Weights of a small transformer language model: attention and MLP in parallel.
MLP neurons of a small language model. Each row is named by its layer, matrix (up: input weights) and neuron, and shows model dimensions 0-159. Each number is 128 + 32 x the weight over its row's rms, rounded and kept within 0 to 255. Numbers have three digits each.
After each neuron's rows, "fires on" lists the tokens most often at its 100 highest values on Wikipedia text that the model never trained on.

L3.up594:130158108091198141083186145115126153114100205086142220146117170088101126155175125140084171067173153102193108137112124138148133120121141101147091130077140169104200101136136160161141114155086100119194166160121082106154153150126154141090179103104179085153183053129117150162139144111117135148112135109112101159091147157152136144206123112105112081160170158114075138092136133158107123133119146015143149110131125089099131124115132112177101127102124139091152152100100134140149083095097122
fires on: "\n", " | ", "\n\n"

L4.up390:143132136159091190136106137165152144133089150066149145153175141081157089096177108132115069144132130080111125135122142134099154123064117153108066126158159089104142092142087132093060116186109156176115062062153108142107161156095118132170154139156169123087155074143177239159186111123106118108127196126108116096125130104163119104147117119124131103175163100126162118112118153133116193137080134033130143152140099069146131165086169064102133113160144154092123131135138096118160122093113125
fires on: ".", " | ", "; ", " | +", " |  |"

L4.up223:134108116149179120175138152107179126140166169081162092170100152100122122088174116152151073163113139128162100137127083156096156043131107075080147089096123132138157080163134159183166105175079187127149094163088142104073171087079118151052154082123164086145151111118108157183126106098132075123102111102104101155101091122155103114145082157132186050143142150102176142145189155183096107121129108080124127118147184133148129136129184082157112155113087155147132130102127129164133090152105099
fires on: "\n\n", " played", ")", "\n"

L3.up546:122093100167153079105104189108159119137124102112116141155160130133103176116098173124135121149187114118138126093108110154126081100093163120158155130167100149096180167145085122132151050175106156097089124112138115094156122130099179103125127153120155053078104068171116137087124119194063140031144132125152143083140177131120050155178128105094148138138151188121145105199176127175129144110111101135085074167150122113159079116176089158163102099114158142116100073116188123108090125141134130
fires on: " and", ",", " a"

L3.up359:151109146196143167163139148112152137132153084100108087131151147148104161115117155163191126154123118138096115076085179113103129082043107138065149094073150154203153153134089197158088107141133128145120122141176086107200074115106131109155161160140165103069150123098104124101124096118108170077121144103164163116140075073149135172139081155084194157155153117092139159164099159091127180130132127106150146108144204100146127077158125094107098140144180146120082166105094146163113163139169139
fires on: " to", "ri", "ro", " re", " tr", " and"

L4.up241:125108136178117135098140083127163140107134218130150133142089124119127135064126175154137131125136125118180173062193216078069112109124142165152107125117170153173143142117129118106145119147133139152117098119147142083064134136075171169155111108182150142048088114093138163136173165124189138097126156156072210122140100104195123092111157119122129122111134161183158075118152138129133141150152175126101103138139102075131129099122105086081183077146034098109142123097135139139095131115125145
fires on: "th", "st", "1", "gr", "w"

L4.up516:166142121088183067126129086172161189135121131162089160078113162202112145125146096163149109116141159095133114136143172152118109108135160159124121110087137151151193120148137104132067062116094149169123067144073108120188165100130110147164145056089178135122128143113145116109160089148159126133136101126150101131093118133079093102109112171173153104102123141208103159123121050133123128196155157147119074135197150133149110124130104135204130124101133077112116080089094180067122145101158178
fires on: " Sh", " Th", " sh", " Ch", " T"

L7.up200:083057100157205106132139181122110158129151103070130132158088187120072146124145176157134132151102113098115101074182156134100102099142144124126141108160146154115131120172140177146124117127121110069111162144103156102129140153095146157105145145144146051126118135141092121201098126196126139056168216117096111136155155173147111104183158164150170081133143174192134115128121096148145111101165159096082082188151095104088103081098133106152098111143167113092107093120079124087129176153156169
fires on: ","

L4.up472:083123157115104111167122139180145175137082172141119144162081133144094101052100132160122087160189146125178123170129157103090110103076154132119181120062127084143195149159143123111114104154121125128071163105105141122085057105098098162131110177140141125117080115087148090119153130095129096096130167111137170188070127110097042148147128115121118137149158151150138088081138141100140129159133150171108107148159166119145079170172100150167166152230058165106121115174122106151132078098120125
fires on: "it", "ur", "anc", "iv", "ay", "ar"

L4.up465:116140150129154120085212124137145152179139134115100103131129124078128082171213169112150154106062131132146132165126154142108125091147151096107101113115126123141123135129133229128168117152117092133153156126137154134075164148150188137135119126153136113113161173165143125151101136147076170124109139076076170123126123139160083098142150084099111132191142137144066139178190097149102175124121158032143107144147161118147134131097172072099093193147126170082108119138127171085118060111060071
fires on: "e", "or", "on", "a", "y", "ion"

L3.up430:137114121099120132078134170152141125198104181133136149117107146157108113149167128134164166081120156081118127111114093104075119139085169163141151109107143136182179132086143186084191146118159064120155114166121072155174157136110126150142137129073094111145132182116157118086156187103102197158135205126114125157129080105116154194132184141140163166125122158142056118108166114133183097150094119088056157171156143090102128166144109122120066156162136141114126108092154130116050091142100178
fires on: "-", "M", "1", "2", ", ", "3"

L4.up192:098108133108136065118191101113111134101094101047122114167144120152172130143138128152094114160107170102143118095134141078105136040139159148139116099073143195187145131144132125147135149197113216134115094163097174102170158140132120112118140135115121142191130070115120212128190042118140098162094118112125129083125054099105136076172132066165114106101137150182169160115135110158170126183105097091138128111170136127097156150125134152155098136135113115084126101115091095091080147126117134
fires on: " d", " D", " | D", " and d", " and D"

L4.up413:176123182075159132107038148153154165161129144162130162122110117165151049132085065098173152153179104125151147168140096126101136125117166147058170119105151105113198093181112147182184125156121140087100105132128149161134169194104173164156133121163162116099088133094129121159168137117121109108089158148116103084124136122107041080155161164139129113055149112113131137160139143099084104109162106119127180107142143126099167181078107116117151177142170129128091098060089109112101102131158111
fires on: " first", " p", " G", " a p", " of p", " second"

L4.up585:154118222105168150134182131102173136132131099192150142114151138131092080187174131104114130118120134065116090091145091096145108099130145086119190065110154089135136132121139157131161098184146135117077099179146130088055200161152137109147093097078092101126103104136131153125198100185092118090089104143129148064120171095149084055177141127171108089125146096140091117136127154177137112149129109085081128121132121134117083171182133122168169157149115147086097090078146112114156148090135130
fires on: "R", " R", " W", ", N", ", R", " G"

L7.up630:098079225101162121081090129090117185155119113135117110192107140102114127155123146104144134088096101113119176143138089169095131071127118108146145131111078180090140117123114151177186087156095109184180081061096090101127116151124161109071189134142106133098100061148075116187108154121089107083069167138130115106136143157141079106111149178108132139130099124196112167163113155155132156131167105096142149153194113116090129135137164137132082127137135167100155136111080143081188073108090129
fires on: "ad", " also", " later", " It is"

L7.up261:162138187138123092095143066083126126123082088123141130127157157123101128156193165157110186170068126102168111073165110089066133039094121093199138115114142130133175158112145094091124127174102192099126137131091182105180164140086155140134163187122126089090153138097110166140146129093131100102092123095103122127127106118143116104209153171141119155108113129103107053163129130176136160161146078087140143070190162132133125170088144108143130106113149124090159135155088082110139160145109070
fires on: " d", ", D", " D", " and D", "- D"

L4.up132:150099126158141114132115143136170174180115170147093157136081112149084158096124177143154095142150124060163141061109136140064113118110138144112104109074148172146116108137056143144119121170149144127148105139128157133081122108116082090119123152116139095108217159150187151134120116113180143109125200076076129109093089101078147138078133156139131179140130129104185150166177129125107226169088119103087157076166105085177116144085108094149159084130104153097147180161181143152111079142106110
fires on: "1", "4", "2", "3", "6", "9"

L4.up72:131144138192159157131147097125112119103107081054148122119125120142139176077156136137153075134119065107174141086157153102106150086137139128099184150102148227112121102188138198157144139163084081096158110109100090118110151144118152146072147123171115154099105078089137148129136100147112135099137151105094179095060074107140127132115142154141167121148196122189098200128081109125074196163186156071121155141155150101096137138111197081174107102121139157152134123140111111142135157089140112
fires on: "es", "s", "iv", " alone", " or", "ography=="

L7.up350:152153146148073089102153097177141139152108133152111194114094184171149083140194162169104150117084143114134131180182121140096151143118161122162127116134194095125169119122130150111073115134150086128162076154074099142091123108068175151088077163172094125123166135123132175130115114200108096069066148094095133105071075115129109139089145116091106085165138093105133206139128100115120113148195116107158135132167135120156163135090151144125153144136128061138132187154196101178124164091114106
fires on: "as", "us", "ent", "and", "ant"

L4.up425:141107140184147095117124139134150133101125073191156096171167153127106146119152174137149138149150116080175158117101142083115057149122143106137111136161096134092140057118112144151121095100127125149119098205152134099093157142122178171157144078115155127086136109137116106135152089135082099136127106115122123153053155179223126084153140113119170071194108128166088119131180207184131118149130098095154098115138117102080114132193141079150107138081145168094085131095139096078059098125169170
fires on: ",", "-"

L3.up24:131038133179136157089179153127174163127122136150131155227116154092121143123127112140195100091183088106132141182161162115090087076137098103099121068112122119149126164095118136150115081131075196135127091146132172094070046141103112101151116128159107084126111110129159199194132167130106130110086127117087128137142115114173092111182152143114183137161171125122133152141077114161095129182141086085059113132156161138079160142143138146174122105152108163120124114102091130114129086097123089
fires on: "2", "1", "6", ",", " | "

L3.up279:114149162182160106133157167151136198139067178128154173165162125123082141150143158199164199078144149102110135129107130177159144108117149151126080103104148093153158174097134126115088071141110116118106075076130094111118123182124099094164190113100149039122143110095173112108137115144131139145119134096156070119100129143101105175203163121109102151137165121162161116110085099103134099149113142083145184138133058111116194105113183173132108114170140103109111144158059176133151092128076117
fires on: "\n", "-", " |", " | ", ":", " "

L4.up66:134141139183149095140136142060160109132095163164118175151076120153146110130087119156143035126148144106138065082123148103169124084135143070035088119170149145224111104123165091062147130126169151145136102152137118097121090181096124114146190121105088114182130103136138139125160106101137122127126181137105087213110040104100143132151126107112166144130112155131164095146177122161120172124145090151143126071175119128120155122155083130156157187132123157124144112113066097132174152105150116
fires on: "2", "it", "ar", " (", " West", " public"

L7.up310:163092085174130080167137116085103110128103139081132112157168123236105172127104117164190175154107173125101155111160124126101090130109115101192083109075144110149124162130121097120102099165135154134086136157100148122156110163079128154130188139151193187128085062118133138138120159178095044148149139163159120107142160090093113135173178131089174091151101122185109182108129168123112074117166133139071118144136182099101146102141079134101151142184140104093116099089070123112143147122118113
fires on: " (", " an", " of", " in", "ated", " re"

L4.up531:131110202097133169137079138161193154135095131069072121113102118154130131197144140104136114140167105088141074193132087094130142133114201148083108144112084155164134097111120097119186111148123102127063118110120092132132123145112205181139142034147131140124124142127079101087075122148113159105102182084138155075120183112108112115131115146101142128096137119148132132143130196131166154170177101123130183132171109119069132142213152153111172141170161118120109138123134149065098134069149161
fires on: "ro", "icro", " Sc", " Gro"

L4.up581:107146116169193123111153157161099112101142104090134105174158161132124146119168098159109101148151142088156136101154125084095060081140131136095102093137131165129131060174130162133076131131072120109141083148118181107118135129128153151122147099097160117132121103138102178161204159124121107090128111092114118155130166148219105132195149149094161087119185162134081111132178150129069148193090141045147075113140113108098102117131089057141161079117128181066119071089069149102131154113112119
fires on: "1", "-", ",", " ", "2"

L4.up101:126123151149136154120115164157184161146070082079100097173163095138175112154122114109178114144065113094168171134135097090118086164098162129122100133124145099116149085181129149140094129116054142115156106148104109188119140095129122215083142130109114170155123175121140110132113116131102090166061115055149114151086143142160104166143115114185174116132064092138121178139121196103142150157103105060147175126190125111151147141124146145109127167129130138124054099154078155058065145110105175
fires on: "in", "r", "c", "ro", "icro", "h"

L3.up42:102126085160156145126155124122161142107147113151182160118125155177117174105109073124140110151140135102116159123107122070133145043103125062118097115091159192143138101149126081105204077089122098098084111110113150138119081161124132139169117168123141097111160172101144191088127156151152088087119149100162134172098176075138098171187165103100140171148095165194188078091219119160098132151121095102157109169125118099088147100116099136196120137148129141104153163129110171155123096150185149
fires on: "2", "25"

L4.up519:169140141216174098128097147140156156149119097157168103135135131117147139145135186164170190125120061133159124109132172107105108127121134091121197136131158188166146153171155093170173149188122086143106111121151123137104116117142182093144097143092072138074170119124112143100084105172082157117108172100106145089111098096100139127163123098104163038153215118115101137113135094116135169112144082113076171168153140093177153121104122142130105153107108117109145081080066097152079174175167097
fires on: "re", "e", "de", "i", "ron", "g"

L4.up304:108129167144154148121158126101163169144107148162098050128141119131103171097189147143186157125089092091122117158133101078123118121096137086122125097141143115131124109134122164125089119164152077155137179087131156097058175092126109134149133069176101138147137055122139118130144122145110202142108126164119182098103173122150073122154129165087181136131093147121125109155068140182156016168183073107134093122137110133097100167146158138125132167156139145134142142038114112181085132073178093
fires on: "R", " B", "C", "m", "ol", " R"

L4.up161:141070137168140079106087149125154170167131163138096113181097133169092116075111176168115122143157118050106177113162125103070114144108138145143075136111151175115109098118057142148129125164155140133155118115123182120075087126120111137132096088141162134114197133178156172175118159157109148068132220098083164127130165110130130124111174160154117170099118131150156184157159127151120197172092095105069135074151096098134166197105102127173118095089117110066143142130138088125130123128150072
fires on: "9", "3", "2", "8", "4"

L4.up463:182101164133199029083157091084150116148145162124125139132138177115142125125162114156119157178112149138109187127139207142108118132099095085167144127110116127151175156143130123167147039116119148082116081093103121089121132159138121184152140129102101115093113085157121139155146114131048151140080123162136134099111094117124118065140151148088158097110157118132092178120101207141142069130163123074120155142162157121098091143180181097123079166115150122080093105118109139100105108153173041
fires on: ",", " with", " –", "s,", "\n"

L7.up481:080114190150113119135111163091129174158134098084179101147145153085100125151130134128137120072095124128133115194123148122126084148144145123166087128101108143139138089138071173094148185138113133076110128095117155086098136111053151143121114136050111091184124061129160134153109147149117074127131109047169137144112090135140077156086160138178095082128161105176200141202110165119095163155162136103150142101200138100135121145133145167197080113124098097066190106134164142147144108115097123
fires on: " | +", "on", "an", "es", "er", " Mon"

L4.up270:187146133133136162094143136131137139063151155148154096195123126136111132108122097147208163150135114110151095063098094147082137149101148080155098104107183154179138168162121162177110100161177156164115085117061099127100082146098163196155150143086212124123132134083135120088134164123118157118122154168073123114128129128113166101156152111115150116122157168163161140120081151134165100115141108157088123098144177096122120160169157091095158135193069167053083153071087139089118112124181088
fires on: " of", " en", " in", "ro", "l", " un"

L4.up458:135091141200128114110129133150145122157131058154149125185171196159130196083158147144131048121150100067103167122167065124145102136078127140155074111146134135127093131141088118137120043132120101185109130091109187040111113154118154176165135083123147107124143097161162145110169140160123104095111123122129132117155131140149144092178178167136149125112132130188131102085106162140117130111130117040091119139147088104071073127101204160159168131107173153111068097130144119108110125099103136
fires on: ","

L4.up589:081110138120155074122173151155141158148146102162075106121167147159127104080149103171138076103137131111229141158077176121084091156133130124147153093128129144139163098189195105204103122142118053150107074136125092149125076124093127130181181149086146108104124138068122107120156126154089148140166095075164132121101158165088095100161077123129139083154097117143111191126114136129145094156131098134126120102167131106093109198118172153097091095131073186091121154087126163120158079105160170
fires on: "t", "it", "ar", "p", "-f", " int"

L7.up230:122106155176156140164150080149134150129094158155093178124115110159101089134103198136144128151167135117125150112074148117080144124135153139041106099141182124114109159087150144192181081137062099109110076203106129086113147184118104163126134115084137113134138123063158135135166159144126091136085165121162108118082133125167173071193134133105154186177159146107125080126108095206084086148190080096177109118101150115131152117123133151121123120129177149101148157065098121089077152140109156
fires on: " W", "\n", " R", "ch", "w"

L4.up604:152132196143175143119120107090164139126124149200134196107139210126126090103129082213118143128089141094093141107118129147109141088113119114157084132130093132145178158100105208164159091170110161127113108129133169098051129122147136140058149081091106142088137095168123159142125121090120127121111147148055083111088125135129092121116212166079150109159147134133137138087181155162110114108093134121102119134130114089130125163081243118130105159134104131094099136146156110180113074156149092
fires on: ".", ",", "\n\n"

L4.up555:176134139113178093107124120130158234162103130108106167122138178133121065097138151129164166123061097091158191126116120139114125155101128136151181157133133077064128135118139156145136105103168127091095033065096122130213136184111146109118163154142100118131120132123125190136096112144096118141108140120136136153162136098156083185158183099141123101100140094099121102126186074124170188164107120071135103138158107111148167115099180162133167132127124156067109055145141132165075101154112124
fires on: "-", "ia", "0", "\n", ")"

L4.up194:133120143194120102120113110128182186169152110089123159164143102135071140094171143160137147090074162139143119146127196147128085169107175141090150098112114134101130108232044176083130100101114164108100119137096106039147148127092144129101161108158163148122079129089140104173159113117096157101129165060161112123111080118084059151118099203102129075085134146149137111180140134145144061165142094124116157086159131113112151136166108129108168114134130102109139095140112191172129162150136113
fires on: "an", "al", "on", "ed", "il"

L4.up31:112092134192135127106175098089142127139168082154120122166069177105109161096164149119143176114126073113139143098117178184121108142124141077139149131103160129151130129142095187191125109162088083087163156141128181139145104158105130136067070148178135123117142152134160144146139142217117076116101182086089159165116165134079130075102163151112134149215163113129117166125177103105105149096139112052134155087149120104126181140097164091085096114138101143099060157120124167146172104124065131
fires on: "es", "ing", "ated", "ed", "s"

L4.up522:141052124147189065098153139118145132086144117112138153115142106121161117111113117123140127161149124091156159174144171133064177131078192135124057092138143116107129082151095154085161114137150168164103078095153139136088122139092187135141109131132139168080141109171182195198144132115143164132163141131093135112106079104160065123122097105159131118166058104132128126153151154170070087153107096074085145182163168099134140128153118067054083113147108205123100116159112153159119163133104099
fires on: "th", "st", " August ", " January ", " | "

L4.up164:099136088176182137158141149131137163137067125058100135183142126070143111140173145167221184145129096096115113132136097112117148198079133065125103129110175112107170153159082127055089147099209140098140112110044084161080139105131155077134170114161117085164111126122163122138146112121139113162130139118087120167073175109201108171150125147118140126140123119135090094180146091123114147198095121126109103113118108113104123099140089114211135130144138140093105136144127176128101130104090092
fires on: " ", "-", "b", "V", "°"

L3.up478:112170119203152195129197081111156118103141118148112147097119149101089097073129116079154178210120096105151168150116158124127133139114113078142148114113173203100144101123095164142084090168097131135183121118162162157128146115135156123184094146127078091084169155147132172143122139121150149083123118103036095134095116067103118148109107138095170149159118093138071128154145132149115179130157080103118103102139117114170125139095126040170068122121156155088133170112154115162051157118146100
fires on: "e", "es", "s", "a", "ia"

L4.up521:149153102111089096107129117155170156133114176056076131120122121186134136047098156182131104181183144097182138137176126070132155108087123136105149115127094067180188114167075122169150158093106117165153146147113138149139037130105118136114129145135121118087118131093144131126150106130113122078138147139100143137098097091165089095134147079145121111187117068172131150100155179110101114180145112146162101137171127120141122114114161131119067158158165058120121191149098141133190170065169067
fires on: "or", "ar", "um", "us", "it", "ur"

L7.up548:166155140137183130114166129157183175134090191106102099167114153128108161075123166088147109159164072081090089159135146101122114106076178110105182086092156070121117104155050142130142095166107151145107095134081086079120103128129136130087169125163147047179140156133135138133152144129099099113130138092069135129136158064125109136119100102145196126188152136135121148133162120164096135163123101055119090109189126157127127135121118065173167155185121154083116120170109158106077084076110138
fires on: "b", " ", "-", ".", " | "

L4.up391:129154096189139156160128178104134150172152144169062132134139147120138115054109143116142136177121099113175165080092138078061121086079147117093188120125129166132145107183128124104092161150096121127138133108139146150125064143124148151108145134184134121076166100126110095125119170178203113072123183126034166108118177096114129142180165154146131167150081138156124099119146086132126158124084079096134152115153107114114177153109178122166106147113087175084160172061113139077103162071141109
fires on: "-", "ing", "2", " was ", "ography=="

L3.up536:189094111141126064114201143161152165176089094104111142163172191164107146130122182167136122103153112090150150156145075154129134160077119081155088096144174079132131129150076104131107117119119117195127139091133141083133129155110165164188168131125155114105194167200170161137234163170105127073116151124137114122136145112183146097149170123107119071116159115124063129113117139128104100130138151054082091126148089102133129109130142078127093171128131146044123115110137131111109113095103123
fires on: ",", " |"

L7.up112:142061182160122128130175152132146180124106158175092116135130140121146109138116128117179146157134119091108169152127124080113078169069105090169192027123115065140130129122114117161115111096179149142161129110130079119103122136135100162070129091177078181127140089153143102144166170171136169108153127134072153105144172112153152125207161110112182148082098095139095222151106116125105084133093075105122123113134114113089131159145131120151202135089128121106080132095120113148121204112150081
fires on: " f", " ed", " l", " s", " portray"

L7.up110:113143145132144126165103135157176170126067123141105107200080185091169153191192143108196114113178109073127167208154104122086135142108167141104139077115180120184123067127146140198107124147117101153144161139175142181124127069099157114033106095134112119111168116110129081137129150137096099103133137119083139084105100074101134137135187127167111100153170100159116131114117083125169125157107077116116141137162103084155197170119114111089118128135121143131116164106118082182108154148094155
fires on: "–", "| ", " ", "8", "it", "g"

L3.up512:168108145168133148129131125101154148125112154158136161165122227106112133126159142158138128153085092086197137035150090097077126117058119079108166143143156120144177132120106124153132102153033138137140137107143178159124140097121125112077136159125077080120175138204145189198134136120115115146119109133113114105085105073184143107135170145129166142187141172074127096134183083161101194111090090074109132102144105125182100120145128089141086160135169154090143114115155108105114102134147141
fires on: ",", "D", "I", "U"

L4.up281:186082144124164161144108109125137158182097112082150173122130140111114121199131118132146137139091085104074135161131131108098132086091150129191115099091160144133170114154081089104152133170129155161073091117132102167086128168115133099125104156098158135098182128140150141160132171142084108149144129114042201088147060108161158121138165178134099186141158062116211130094123164143092160139098118102110146138169101075182111142087104125085111075205100113108123106131130125113192095131163166
fires on: "; ", " | +", " year", " days", " month", "–"

L7.up69:146112136186172076145173088161146109099086062157108083146133122181159140159167169104099093131176136115071140174133178145104128122117112094094141104127126150127105138130140152146155113142111139120089064165105095115124156177100199125120210111154137143128140083090134137163093124177138143148142151096129142059060120070181157112116134135093156127180107039144119121138105151193115076159155150165075179181178141107112107120174150111191166102148111112163088116117153082138130107093108141
fires on: " h", " sl", " H", "h", "-h", "'s"

L3.up495:145156153146121133095168130149149140163108154082173130179180156108115178152167110145137150080132145092173143160133179140107090158099138067126087109103141082147176103153097109163098039182050123133100141100104145130140124164127148098161147138138147087149139036152181140121126154130105064141127121162158096143125148077171125086149186132133160097127154108102121128194100183121112170117151143100124127093133072070152053096073196086144072112162115137090129151146123122159160108099128098
fires on: " | ", ") |", " |", "a | "

L3.up23:126156155127181126110145135143118161110075129181099146125107144160132154114115149155163138066178124118101163078144101082083144106136145138112105142119169142126105160150144129147142141156133085104116156128150168180110116126149131148106129071154116124068177084137117165163110096121157064167097108133108152100094131141122067089254144059146176164150143155147123129088181087165147147158124097148121111088119079099065216172092159065125098156124118129068126124056102111173143099133159157
fires on: "1", "2", " was ", " were ", " (", " size"

L3.up239:142156156153182170145154096208150143174100185140081146136143076141085142125164160124121155154097157104127150129057129122119169142096138137172051130074191127188138124144096134115096129187132142113107110110127133157096122158112167156094194120180126069163122118130144094141131136221135055097094188121128104097097115116157108164175159162110110087158173107153118130120138145115061174144089133137139126175157079113130159131108198085132137116176133109137110120115113157090114070090123082
fires on: "-", ".", "\n\n", "°", "′", "=="

L4.up553:135147130140079072030168152104138162170092113113134126197150126176115133112186150149120128166093097097087184136155169052107093156133152107137149122118123081186177106131103134149051146132108119144114106132109191117095091079087173184130162101141133142090140079131127182157188134137133140115115147164111132134106088141186121077106159110155100051184125084117145141115172090123165099184209130117151102118166129105089126151128124127125064155113127095112163152115102161115108159100114114
fires on: "ess", "ult", "er", "us", "as", "ord"

L7.up89:108126158137137107117112094122147173163128135164136113112098131054143118111109194131150140148124131115176118181190146085107118135120140142115187166136080136135212127178109179184156146142094134128108136155082127120124097143110200125131120126199087146142116146123063117145083109113165111049096196113108128124155176082156194067133167097140130115183129091179084166126103162124109089131138123128112149145161158108102116109099138142172110095152172075074082050077144132161161095121145093
fires on: "h", "ad", "an"

L7.up331:098192154158146154093130124147148187175184102096123156133148128079094175132146135163121132126117127159143122127138128117085115126076099095144077088127079098166135114168110113193071103120137132152106121103169180135162093184071132071126124139120128073103172083107071140146180103094098085154152187110111097088095111126145130126175113108122145123156199149111095116167165142167105125178159187100159173103154089104139069123158106175156062173142125096096132203139160116160133124076148166
fires on: " (", "–", " (s", "| ", ", ", "s ("

L7.up7:116159138117165103068150139139170119136137152179116100164134105130133129119128175114164124203064158107145137139091163111126211140123174076138113144092176161208150123091134118192089097119097142167170152139146151102109089109102150119110157121146110117090173102103095173156158035136111109089041153093100160099128119118155130112139176089087176132137138113137086138169149121112174147117177144088162110122129096136127170138086174101147097158093089136142149124103042121084098140091197124
fires on: "e", "l", "il", " th", "ra", "om"

L7.up199:109132133145105119051161114155090147076114202118143122151111110121143147119129143143165095104155135112112160090169135152130137119132120111111157142162158162137199070098163133133195092160187162145113103103076161126086144139072163135101161064120193134110116102151160203135149147127095133093145142077096126139139128096146116067108114156093163110104133085175115134106099088183138116134153135129093186072189136148145080130124176116155127102099138091115083083106041169085058113093175161
fires on: " sh", "sh", " Sh", "-sh", "ec", "ph"

L3.up525:096128133111144137111195174109144150145111140130142216145148137163100139130127142173145140063165119102182073149113132145113101164091115078153070053112112188111142174173095154145111134127056122121153186100096152104157107155125157126175126164144113105100144102152146138136185195124125144103117176082103124142136177106202149114157164129106082137094135134129090159115118116161104108140113138070114168141134108108082147101091104063194127124084169188052129142117092129143099084061142110
fires on: " |", ",", ", ", "in,"

L3.up352:154122134108158113175105177174145144151083099159120195185114113124095102078179136140137146137173143104101166146144149155095106095089181107114180093128111144104136132124086118094126092138148130109187115060140084092139167140116199132141145105102098054087088131127124152176162132207081207065154144154083115145144118137090167146110124164121133129143110096231104161149159152164123137175130125106102118130129145104087134126155113110109104063116123137094111066122096141158151172067108077
fires on: " and", "f", " F", "-f", " conf", " &"

L4.up630:140138157161190099123112151179126139147104108114156100216165170147123194061168120154152089077126158096149178092168122175085069126133150142131086122134139105108148106104084163141157095103118121121100108129106148126059070164130157180132147121101159099158114131197174163105163131151052142131105141107159115132085147106160096130151164147119139103143122082185143122109227176097110192110110138101098118120125108101125054123102159099143197132146107145066098090135145127106128125080135108
fires on: " of", "-", ",", " |", "′", " code: "

L4.up631:165044142122095186132154123148145113185105147104150129149140123124082097070145137140168147126085112096116163116070150111116134144088140102150129117132123212136104187170150132156088095119116165190099098108152110171142108166138165148118155166129150165076131079062131165130159122158158086198119121089118132072095132151128124068146099098139159100129158137123127106146192106148114109108149153079101082098169174114066215161146103159163117129180050136117144162096152123100150118128152191
fires on: "S", " (S", "-s", "==S", "===S", " (s"

L4.up629:172163133140112203119136129152134119167150146170114165147130126135078133108151171102122157124143121130145121103194094094076110108105167091091113089114118168191103140189141113153140142150092142162112112129128161138173079086107095065097133126134102091191094085095109142168125153143142038148090098053187105081113132087099120075156150112122161164195150158134110125159171131185129082146138098068117134080141164130069159129149119114137091180150105120096158146078084124069106082137130167
fires on: "-s", " \"", " the s", "==S", " a s", "-"

L3.up350:103120156139145096120139153073156162152149113130140117139154160155179144189200153140134164146137120121161115141112171110120171169132170144138116131129167168161144176152140147150113135126115075134109135150088101102129123122128120137049085100148100150204150106154135117134102036115137093158138119103110186137091097053132081113153113109197106065142101087140123134132112127135147138125092093072154128145138104104111111185045132109137112213178095175108113050095052077088132132100132084
fires on: "g", "u", "v", "it", "ell", "i"

L3.up180:169114092193176103122147120118121151152108168108092154152158172155094122163092159170121185141117126081096131125112162093038098179052141105135074133073151128174199145153073142157083112171076118180047100086130091127175083187091157138164161132126144126099162086184096174148095142160093105113157146145128123094134124093139100103159160140113144156146137157116119142118187139121165144132108161118143096125140127072138179135111123075124082165159106101060101150123130107134121090170118133
fires on: "-", " (", " and", "–"